Part of a small language model's weights.
Size: 24 layers, MLP 832 SwiGLU, vocabulary 8192, 29.2M parameters.
Training: a variant of Muon for these matrices, 560M tokens.
MLP neurons of a small language model. Each row is named by its layer, matrix (gate and up: input weights) and neuron, and shows model dimensions 32-127. Each number is 200 + 30 x the weight over its row's rms, rounded and kept within 0 to 999. A neuron's up and down rows have the sign that makes its largest values positive.
A block is one neuron, or neurons of one layer that tend to fire together. After each block is what it responds to, as a language model described it from the Wikipedia text at the highest values.

L7.gate576,193,211,209,182,199,144,160,186,193,189,202,244,206,168,262,162,199,222,244,225,151,194,195,164,216,183,201,201,216,248,225,206,218,137,135,209,262,211,203,196,186,203,228,176,183,184,185,177,216,179,235,190,186,136,227,153,173,189,196,219,173,220,213,215,228,198,150,227,173,165,209,215,205,211,189,212,239,178,187,160,264,233,150,227,172,240,202,226,200,209,179,186,216,198,173,156
L7.up576,155,199,201,257,185,224,172,213,213,176,224,250,223,217,208,216,232,191,183,228,175,203,213,162,183,216,193,226,208,267,247,190,189,180,176,222,203,145,170,174,214,234,230,113,179,174,178,206,152,162,187,228,200,188,235,221,212,213,193,176,196,189,148,233,207,174,129,229,199,186,192,161,194,197,178,207,186,228,206,209,202,207,243,229,228,224,229,177,255,200,219,184,181,244,131,231
Responds to: Clause-linking conjunctions

L14.gate14,240,186,218,149,161,196,236,173,251,178,174,206,172,244,188,120,179,215,230,192,175,211,199,227,215,189,159,202,182,187,224,180,236,152,149,179,239,168,155,212,157,244,133,196,181,190,198,149,144,228,176,184,187,263,209,192,228,251,206,199,158,242,224,166,218,175,211,211,190,219,219,148,193,209,236,208,200,175,232,236,133,232,161,220,213,211,180,200,221,192,235,188,189,205,185,228
L14.up14,177,181,203,206,201,229,173,199,186,176,180,218,171,254,252,209,170,287,235,185,224,232,210,242,182,244,253,234,214,218,170,138,237,229,170,142,231,241,215,139,179,202,189,198,197,192,225,241,270,239,196,219,183,208,194,175,120,208,193,179,197,209,186,216,228,179,177,240,202,216,227,202,210,213,254,174,214,218,228,209,154,182,192,212,219,207,160,206,191,189,178,239,239,258,205,252
L14.gate36,160,183,221,167,202,190,282,214,189,222,223,191,185,164,216,240,156,202,244,184,224,185,189,246,200,130,218,223,227,188,212,178,200,213,180,206,214,184,176,226,223,225,196,241,150,169,177,224,219,213,176,196,155,174,175,244,222,190,205,203,176,242,183,174,204,200,208,166,158,156,210,147,234,194,212,216,173,166,195,250,249,182,272,197,156,243,166,173,198,139,234,209,232,228,155,194
L14.up36,198,194,159,221,173,214,212,234,129,167,236,175,146,189,209,159,173,124,198,244,202,190,144,186,145,235,146,215,192,230,246,265,235,173,194,163,213,212,177,208,197,202,233,190,196,204,205,185,182,185,145,215,199,233,189,198,251,245,216,222,200,266,195,244,228,186,217,204,195,204,179,205,191,180,191,174,238,175,199,207,181,133,166,169,193,250,177,165,221,209,168,199,229,263,194,154
L14.gate300,167,188,184,197,175,196,163,158,217,205,233,261,225,177,190,189,282,169,190,181,190,224,208,203,212,195,151,211,207,191,167,233,177,209,229,166,224,143,189,149,201,239,150,189,167,186,190,189,167,263,133,165,199,207,245,204,223,215,191,238,170,199,244,200,158,214,178,194,145,173,204,208,216,181,202,173,233,251,241,199,201,196,211,238,188,252,214,178,210,182,246,223,153,187,171,202
L14.up300,172,215,184,202,195,214,211,180,236,186,224,206,195,191,176,188,175,145,172,182,231,137,168,230,187,248,210,249,130,193,190,179,155,241,141,211,208,182,215,154,179,252,249,206,220,238,224,183,215,189,160,160,151,203,167,241,215,138,226,176,164,185,182,214,189,189,212,191,196,240,244,237,142,230,182,187,211,135,200,220,209,214,223,197,143,192,186,219,224,218,210,244,253,217,243,231
L14.gate315,201,175,236,205,154,232,201,199,203,192,190,179,196,169,221,213,158,197,185,200,226,262,222,203,163,214,205,211,222,165,237,222,204,155,203,186,232,194,184,189,208,205,200,106,145,170,198,226,170,207,214,166,239,164,258,189,169,243,237,176,215,145,174,236,279,207,130,210,167,195,243,118,185,250,268,209,190,172,208,207,260,186,204,205,193,248,180,180,177,241,267,174,196,186,245,212
L14.up315,174,224,237,164,241,134,202,226,191,248,141,202,220,172,221,197,189,242,211,243,169,207,224,253,163,177,205,192,190,155,231,284,220,213,205,220,211,151,193,242,221,150,211,196,228,173,183,196,205,216,224,185,193,165,239,228,202,220,254,247,213,210,143,241,207,228,257,192,189,168,152,198,236,210,177,265,167,261,224,180,286,158,173,183,169,226,224,230,242,225,239,169,136,275,216,256
L14.gate394,177,181,203,218,168,174,209,220,188,194,137,248,178,172,203,229,173,216,258,254,275,248,184,199,222,192,207,219,215,160,202,209,227,193,215,170,216,250,181,185,193,189,170,214,195,248,206,218,177,196,164,149,197,165,176,200,224,215,128,198,167,201,217,178,139,229,184,154,208,215,218,168,214,160,212,250,180,218,178,205,170,185,195,161,232,220,226,162,216,227,182,198,256,208,172,202
L14.up394,201,223,152,211,220,207,222,154,207,165,187,203,214,202,184,199,199,208,233,182,201,178,208,192,244,176,192,186,217,186,186,216,193,185,194,177,259,210,154,222,198,180,156,167,192,215,221,176,168,206,244,220,216,196,247,215,157,203,226,181,271,251,184,165,213,200,220,161,211,176,240,186,177,142,181,202,181,208,207,217,185,193,231,206,195,219,201,123,221,253,189,169,200,254,177,183
L14.gate556,185,193,194,201,204,192,226,223,191,180,250,264,172,215,192,227,197,177,172,205,246,216,222,213,196,159,191,186,156,228,182,244,183,139,226,210,227,118,212,229,228,224,235,152,207,187,190,176,187,170,227,210,220,106,209,207,183,199,177,193,230,146,186,214,243,239,218,180,274,188,182,194,230,175,180,244,209,192,203,161,168,179,227,225,151,186,205,177,228,249,247,178,213,236,190,204
L14.up556,165,186,180,243,199,195,142,144,241,193,188,142,224,202,216,161,174,181,198,176,196,198,209,183,232,162,155,204,194,175,234,198,200,190,131,157,200,198,211,214,228,141,214,189,189,171,173,245,193,201,212,199,164,228,173,208,158,186,202,196,193,182,216,193,154,176,227,126,171,132,148,209,209,152,208,205,227,189,260,207,187,198,226,225,194,264,206,196,225,263,239,194,174,212,173,221
L14.gate618,170,181,180,190,193,168,183,199,172,212,204,220,219,179,202,199,236,198,198,216,216,187,278,192,242,220,162,217,201,171,195,150,194,184,183,169,211,183,213,146,210,189,199,195,167,175,218,195,203,213,179,260,208,182,191,213,202,196,157,144,227,186,237,256,175,146,196,186,242,167,250,230,173,154,224,192,138,238,193,166,257,207,172,181,198,227,217,177,182,197,237,214,179,161,208,185
L14.up618,178,166,141,186,224,160,181,213,184,186,191,212,220,245,245,178,223,241,181,185,231,159,215,207,161,204,208,177,192,214,234,198,174,182,157,186,221,155,213,192,177,207,180,191,214,170,193,178,208,137,220,183,114,215,238,236,181,243,170,134,175,210,190,184,197,136,217,196,221,152,198,165,185,126,213,233,236,187,147,200,214,206,138,233,171,207,229,218,186,193,211,249,195,226,229,157
L14.gate760,180,195,208,225,195,204,205,171,238,215,230,196,218,220,230,199,170,242,238,215,223,185,209,217,184,209,219,251,188,184,155,190,205,191,193,201,184,176,184,246,221,251,200,184,243,226,186,162,177,220,172,134,194,216,184,228,126,268,165,239,232,209,189,247,207,146,144,149,197,120,228,202,194,179,193,159,229,165,246,239,183,192,231,205,190,233,183,185,213,195,223,150,233,163,235,231
L14.up760,240,156,239,154,181,221,235,162,180,208,179,214,254,181,192,206,164,235,234,207,209,190,161,228,219,184,181,198,224,188,162,223,183,219,191,191,196,140,256,147,223,202,210,208,225,200,253,177,197,205,204,229,205,183,195,183,182,180,179,202,199,178,227,196,215,173,199,180,221,221,207,250,204,197,225,206,222,170,201,186,249,212,219,195,144,176,153,212,218,179,241,252,254,216,236,187
Responds to: Mid-phrase coordinating conjunctions

L14.gate136,253,143,242,173,203,129,179,162,197,213,180,243,206,158,137,234,201,200,214,179,189,155,166,173,213,203,194,165,203,201,214,168,224,213,218,211,225,197,199,226,186,237,156,186,196,156,167,171,231,191,184,204,179,234,266,230,190,202,206,132,237,225,183,202,204,172,158,165,235,195,257,199,191,157,236,244,208,188,153,226,144,180,239,194,170,222,220,211,190,217,165,202,198,211,241,202
L14.up136,185,217,230,212,155,188,141,185,170,178,210,200,177,202,161,176,201,188,163,237,205,185,211,196,189,226,175,202,222,172,233,164,189,220,187,194,206,181,246,198,226,196,218,192,217,235,222,160,163,197,180,167,184,241,146,262,220,171,241,192,224,188,179,232,192,194,166,236,212,225,222,127,191,265,218,268,214,250,249,189,149,198,161,234,163,224,206,198,128,228,163,201,183,173,213,201
L14.gate176,198,223,184,257,177,203,183,234,217,232,170,196,240,159,201,235,177,193,175,208,183,157,217,201,202,172,213,259,246,165,142,263,185,184,230,221,164,141,201,181,248,253,176,209,133,212,174,198,179,211,216,184,173,185,128,189,169,163,191,205,241,179,307,220,228,199,223,211,171,203,199,200,181,197,193,238,243,154,205,248,221,206,223,204,201,230,225,197,218,197,235,235,201,147,213,255
L14.up176,171,181,278,166,174,178,158,207,277,153,170,212,206,139,230,169,168,204,195,203,228,192,199,166,214,143,210,222,200,148,276,179,253,204,200,250,204,216,221,201,209,196,208,193,216,191,144,201,172,186,234,210,168,174,187,139,215,191,253,189,171,145,263,212,196,180,183,225,243,166,175,240,217,208,210,178,193,159,200,228,239,226,150,228,149,203,206,227,204,205,195,239,157,163,208,225
L14.gate242,234,215,252,187,178,172,239,136,200,175,217,169,234,208,145,188,197,209,233,175,201,160,228,149,205,189,211,224,172,187,205,188,188,194,185,230,219,206,180,245,171,175,183,233,226,200,239,160,238,237,187,185,230,188,187,184,160,158,221,201,255,161,234,185,161,193,173,118,213,192,205,179,218,197,200,192,185,192,188,228,237,228,189,240,193,222,261,169,190,179,148,232,235,142,193,216
L14.up242,224,187,255,236,174,161,191,173,228,127,221,205,213,197,163,207,203,214,206,209,201,190,154,209,220,218,175,214,204,197,166,186,162,257,198,233,181,235,161,160,239,179,213,224,217,181,184,207,204,219,198,218,153,174,185,244,168,166,225,193,227,136,178,226,200,157,210,204,180,156,227,203,189,228,244,163,212,146,149,194,200,185,204,188,166,175,185,160,215,241,188,181,242,217,142,200
L14.gate329,203,243,208,201,179,217,235,219,168,234,251,218,145,174,191,178,226,184,196,179,184,201,196,159,222,236,257,187,132,201,218,180,152,183,209,222,242,226,185,227,203,146,199,214,212,166,242,211,256,198,197,238,201,191,180,170,208,170,208,159,210,204,230,203,174,200,178,237,211,197,187,174,147,196,215,235,168,161,125,178,187,265,196,188,199,241,256,188,205,221,139,183,218,198,246,203
L14.up329,203,178,185,231,212,223,231,208,198,182,219,200,227,154,185,144,214,205,213,214,230,192,171,189,212,245,205,213,194,202,203,180,235,236,227,192,159,219,252,248,224,228,252,232,203,192,205,195,195,199,134,244,199,184,167,197,252,203,217,201,202,232,167,196,182,113,211,212,234,243,245,194,225,184,161,221,217,201,212,188,181,163,183,188,216,237,181,213,188,212,188,196,188,188,234,192
L14.gate334,237,131,217,261,200,203,197,192,193,108,201,242,194,214,244,222,207,203,219,204,178,169,146,195,222,235,173,235,207,206,211,197,177,184,179,167,228,212,188,233,214,152,237,235,164,189,212,213,182,226,220,198,207,210,181,187,180,167,213,135,204,241,194,217,196,174,209,194,257,234,177,187,189,211,256,113,165,159,187,200,206,159,206,197,255,238,176,266,186,272,209,175,215,198,195,181
L14.up334,199,189,168,223,221,219,217,126,218,205,197,197,158,177,214,142,202,182,218,220,186,201,195,196,271,218,193,170,226,219,205,227,188,214,187,198,250,253,227,199,208,156,186,203,187,190,203,200,172,202,192,183,234,155,226,149,158,227,256,135,213,226,190,169,254,172,184,161,224,168,202,225,209,243,225,177,175,228,180,217,200,241,176,162,156,192,195,171,167,148,160,184,180,238,277,197
L14.gate606,220,178,223,223,195,223,217,194,186,156,147,210,183,205,156,234,184,242,171,204,163,245,195,169,153,243,219,228,246,215,168,179,208,198,178,134,203,151,228,210,229,206,161,183,218,164,199,238,221,229,261,206,220,235,165,206,238,226,224,174,191,196,167,184,208,161,206,238,162,190,214,207,154,258,219,175,165,201,191,145,199,182,190,175,234,182,248,182,230,124,221,181,232,124,253,197
L14.up606,211,220,227,214,240,236,172,179,242,236,245,194,224,239,214,252,204,256,161,207,205,218,204,225,212,178,204,215,176,220,167,250,209,209,145,245,238,193,224,227,186,235,212,184,260,242,210,264,211,196,243,244,185,199,200,204,192,176,299,195,245,179,250,224,177,199,208,231,187,204,194,221,168,223,199,240,179,193,178,177,201,202,189,197,191,165,209,214,211,211,221,207,238,208,182,226
L14.gate610,219,219,210,124,214,221,208,190,221,245,168,188,206,243,188,205,202,196,186,149,203,192,168,189,233,233,213,251,200,209,180,173,199,177,225,159,276,236,170,229,202,227,220,227,224,242,186,212,242,192,253,200,164,187,196,271,232,200,172,221,217,152,177,242,273,151,169,169,188,177,195,248,267,194,217,198,217,232,144,180,215,206,217,187,214,237,232,180,224,188,204,216,213,208,204,229
L14.up610,189,210,185,228,222,255,197,176,197,201,229,198,226,162,249,191,156,243,173,196,251,214,221,204,228,227,193,197,212,204,236,186,171,201,238,208,189,168,219,190,231,180,232,182,224,230,167,215,206,177,213,190,218,226,207,181,226,152,174,209,194,165,181,164,231,225,216,166,167,155,231,207,203,207,234,204,245,201,179,196,186,200,189,180,230,145,215,240,194,176,227,206,160,220,199,181
L14.gate817,240,245,194,206,182,163,196,239,164,202,244,205,227,235,244,186,259,206,166,199,213,182,189,209,197,230,165,197,196,203,229,232,251,176,248,217,179,182,212,238,172,185,188,242,237,149,120,208,191,172,170,187,220,169,246,215,209,156,195,172,197,210,173,215,149,182,199,201,208,164,184,176,202,173,191,271,210,231,202,177,185,192,200,211,206,250,171,217,236,188,206,207,208,202,164,209
L14.up817,221,163,222,166,196,201,214,193,165,196,233,198,222,259,243,243,233,212,200,211,197,163,194,169,232,208,239,199,215,209,159,225,182,163,208,214,194,262,198,221,171,195,211,222,187,166,170,174,210,208,235,221,197,230,249,220,195,196,196,224,184,237,250,228,203,202,160,180,169,190,172,234,169,226,178,242,158,163,221,182,243,164,155,186,158,209,151,198,272,194,197,262,235,184,135,226
Responds to: Score separator dashes

L5.gate175,205,221,195,173,192,249,249,240,186,200,191,229,224,163,166,219,216,200,224,250,255,239,174,207,217,215,251,234,211,233,235,212,221,167,185,243,263,190,194,172,187,191,220,172,169,211,192,173,208,190,177,208,194,217,225,211,209,194,189,223,269,203,195,149,261,213,172,147,230,195,231,188,206,238,182,150,224,204,210,204,198,219,172,222,208,162,183,252,202,172,139,187,160,238,178,212
L5.up175,229,177,279,216,168,200,216,210,209,215,170,191,217,223,181,217,203,264,198,177,198,175,184,208,214,229,195,149,213,190,208,214,168,198,225,201,241,130,181,206,161,199,209,214,183,235,151,168,212,160,191,205,175,225,178,203,205,245,190,278,185,157,186,149,216,160,223,220,169,224,214,180,202,244,163,247,202,216,222,166,261,195,222,195,186,193,178,210,260,204,202,135,241,134,175,210
L5.gate186,190,190,200,205,174,149,245,207,192,201,234,192,255,219,228,197,230,211,262,172,204,187,175,146,158,183,206,164,154,216,273,215,197,184,201,213,201,132,174,173,203,260,235,144,207,212,251,197,166,249,223,189,199,162,213,178,232,246,226,228,256,224,204,231,160,253,165,231,158,226,200,187,220,211,213,182,156,197,199,220,225,253,209,235,205,253,174,236,230,182,214,213,165,210,188,195
L5.up186,228,244,190,223,178,172,242,177,198,199,225,209,219,188,186,220,205,170,154,171,138,281,176,203,238,223,185,208,233,206,172,158,203,221,244,187,201,183,217,245,214,229,156,168,208,191,204,170,210,228,208,209,191,163,190,211,110,208,220,214,206,185,219,238,165,215,174,199,228,203,167,185,213,157,278,274,179,182,192,177,205,250,218,116,205,211,197,192,151,248,153,179,189,236,247,226
L5.gate252,245,170,211,184,220,123,156,197,195,235,211,230,191,152,200,199,278,206,258,218,191,198,193,190,210,199,185,264,224,212,192,180,163,219,212,189,226,190,204,170,201,171,169,203,236,146,162,149,184,200,199,194,192,205,289,205,152,183,189,181,228,172,224,198,207,187,173,137,214,251,185,215,228,225,155,250,195,191,173,142,221,201,154,233,157,210,202,182,214,191,166,182,223,171,232,250
L5.up252,258,170,194,187,221,184,113,209,208,206,159,237,193,191,197,192,239,279,239,187,144,178,188,192,221,213,189,256,219,174,200,159,227,230,210,200,193,186,179,229,202,188,198,223,289,228,230,167,209,184,130,169,235,230,197,156,203,207,258,212,214,223,187,196,179,199,160,154,206,231,177,259,241,196,160,201,250,199,158,166,233,213,199,217,200,225,166,194,169,219,206,200,192,137,211,147
L5.gate307,183,182,178,194,213,166,224,228,205,179,201,153,157,180,211,210,229,202,166,217,180,290,175,182,199,178,201,213,202,210,206,228,174,178,199,194,208,180,197,188,159,162,207,222,226,244,221,212,198,190,169,251,172,152,217,216,205,172,202,197,178,168,197,184,188,172,202,152,211,158,220,255,186,184,170,184,186,165,219,234,121,167,190,244,186,227,240,197,184,181,218,231,195,205,229,212
L5.up307,240,218,196,160,252,200,194,246,222,167,139,179,187,181,244,168,217,191,175,203,178,215,194,199,216,174,215,145,200,178,181,161,171,199,166,182,203,230,140,206,196,210,220,246,226,195,206,205,151,227,185,195,131,193,205,163,236,127,230,244,224,208,198,182,218,211,200,169,190,207,196,252,240,187,240,216,224,164,197,218,160,179,219,165,181,275,191,188,153,197,186,167,225,190,194,288
L5.gate481,251,158,218,206,228,237,195,170,206,182,172,202,182,247,215,189,221,290,179,211,198,169,190,197,147,230,189,245,192,210,207,174,174,161,231,235,191,235,188,171,163,205,178,185,182,168,204,111,193,201,201,183,176,202,218,166,247,175,207,216,150,166,165,222,181,145,204,205,237,185,279,211,200,191,180,162,195,228,199,232,223,199,161,175,185,259,209,184,162,181,196,185,228,159,187,221
L5.up481,171,144,252,162,206,255,168,212,148,231,167,268,188,205,203,173,255,208,174,190,252,221,198,201,205,243,228,163,184,197,209,213,142,219,246,210,244,238,159,220,199,224,171,164,198,199,216,166,169,273,209,185,178,196,230,211,235,174,215,229,277,177,163,208,187,225,228,209,248,214,212,220,195,232,184,181,208,202,205,161,214,155,176,219,200,175,203,245,212,224,199,166,133,186,223,168
L5.gate532,247,218,270,227,214,179,150,200,179,197,178,216,159,190,188,203,314,210,200,196,217,228,197,177,105,200,197,243,239,169,242,168,190,231,151,230,222,229,141,216,168,180,204,242,169,193,163,199,211,178,199,235,195,191,212,213,171,184,185,177,226,178,255,211,209,226,206,227,204,231,189,280,249,181,256,213,192,201,202,182,173,180,190,159,220,196,200,190,198,184,196,256,179,243,170,184
L5.up532,229,203,181,247,208,234,185,201,201,134,193,156,204,210,199,196,201,172,219,205,238,183,140,211,209,259,183,164,203,247,181,176,238,180,225,167,168,143,223,172,233,202,200,211,215,202,168,164,196,217,223,149,146,198,205,187,256,149,193,227,194,174,220,233,225,212,166,208,197,162,175,206,135,177,203,192,217,134,159,212,172,170,211,227,226,193,215,221,193,203,218,190,193,191,222,187
L5.gate672,203,220,213,177,185,194,186,211,170,219,141,184,214,252,200,250,234,218,216,230,145,240,178,196,165,170,192,168,137,136,204,224,229,170,192,200,181,212,209,172,184,211,228,205,150,221,164,203,165,210,240,198,234,201,144,168,218,206,191,125,147,153,216,215,212,196,164,227,188,195,214,200,279,257,187,219,209,186,205,209,201,204,139,257,213,208,184,224,115,200,210,218,163,229,210,173
L5.up672,224,191,154,196,229,168,221,202,186,254,243,188,160,181,248,207,201,169,214,240,218,189,179,164,189,175,215,235,252,217,221,180,177,199,185,194,184,159,202,199,184,195,257,191,203,209,174,167,205,158,265,193,203,170,228,243,224,229,181,228,183,146,232,145,156,190,198,181,227,186,138,202,172,174,206,210,193,200,226,198,227,234,165,195,186,236,213,244,192,177,208,179,175,135,196,166
L5.gate678,205,200,208,186,186,178,199,268,230,193,137,196,211,258,185,222,196,184,189,196,214,152,217,190,172,177,213,188,244,226,190,218,190,253,191,232,201,247,192,202,210,239,189,244,213,221,142,182,200,198,197,178,181,174,172,195,190,198,168,193,178,199,161,214,180,251,190,210,195,183,205,185,204,114,210,275,199,255,184,131,198,239,157,180,241,212,199,203,255,249,208,144,226,165,187,217
L5.up678,170,222,197,199,185,186,217,168,161,233,194,183,202,208,172,201,220,199,222,172,192,248,246,174,194,216,243,181,174,189,256,184,220,176,207,237,172,190,183,250,196,157,181,159,219,226,195,194,258,166,190,211,200,225,254,141,163,226,262,240,254,158,174,283,239,227,186,190,216,200,191,182,143,233,224,169,157,201,231,213,171,211,216,269,248,187,257,202,172,198,200,256,210,207,216,268
Responds to: Hyphen/dash after numbers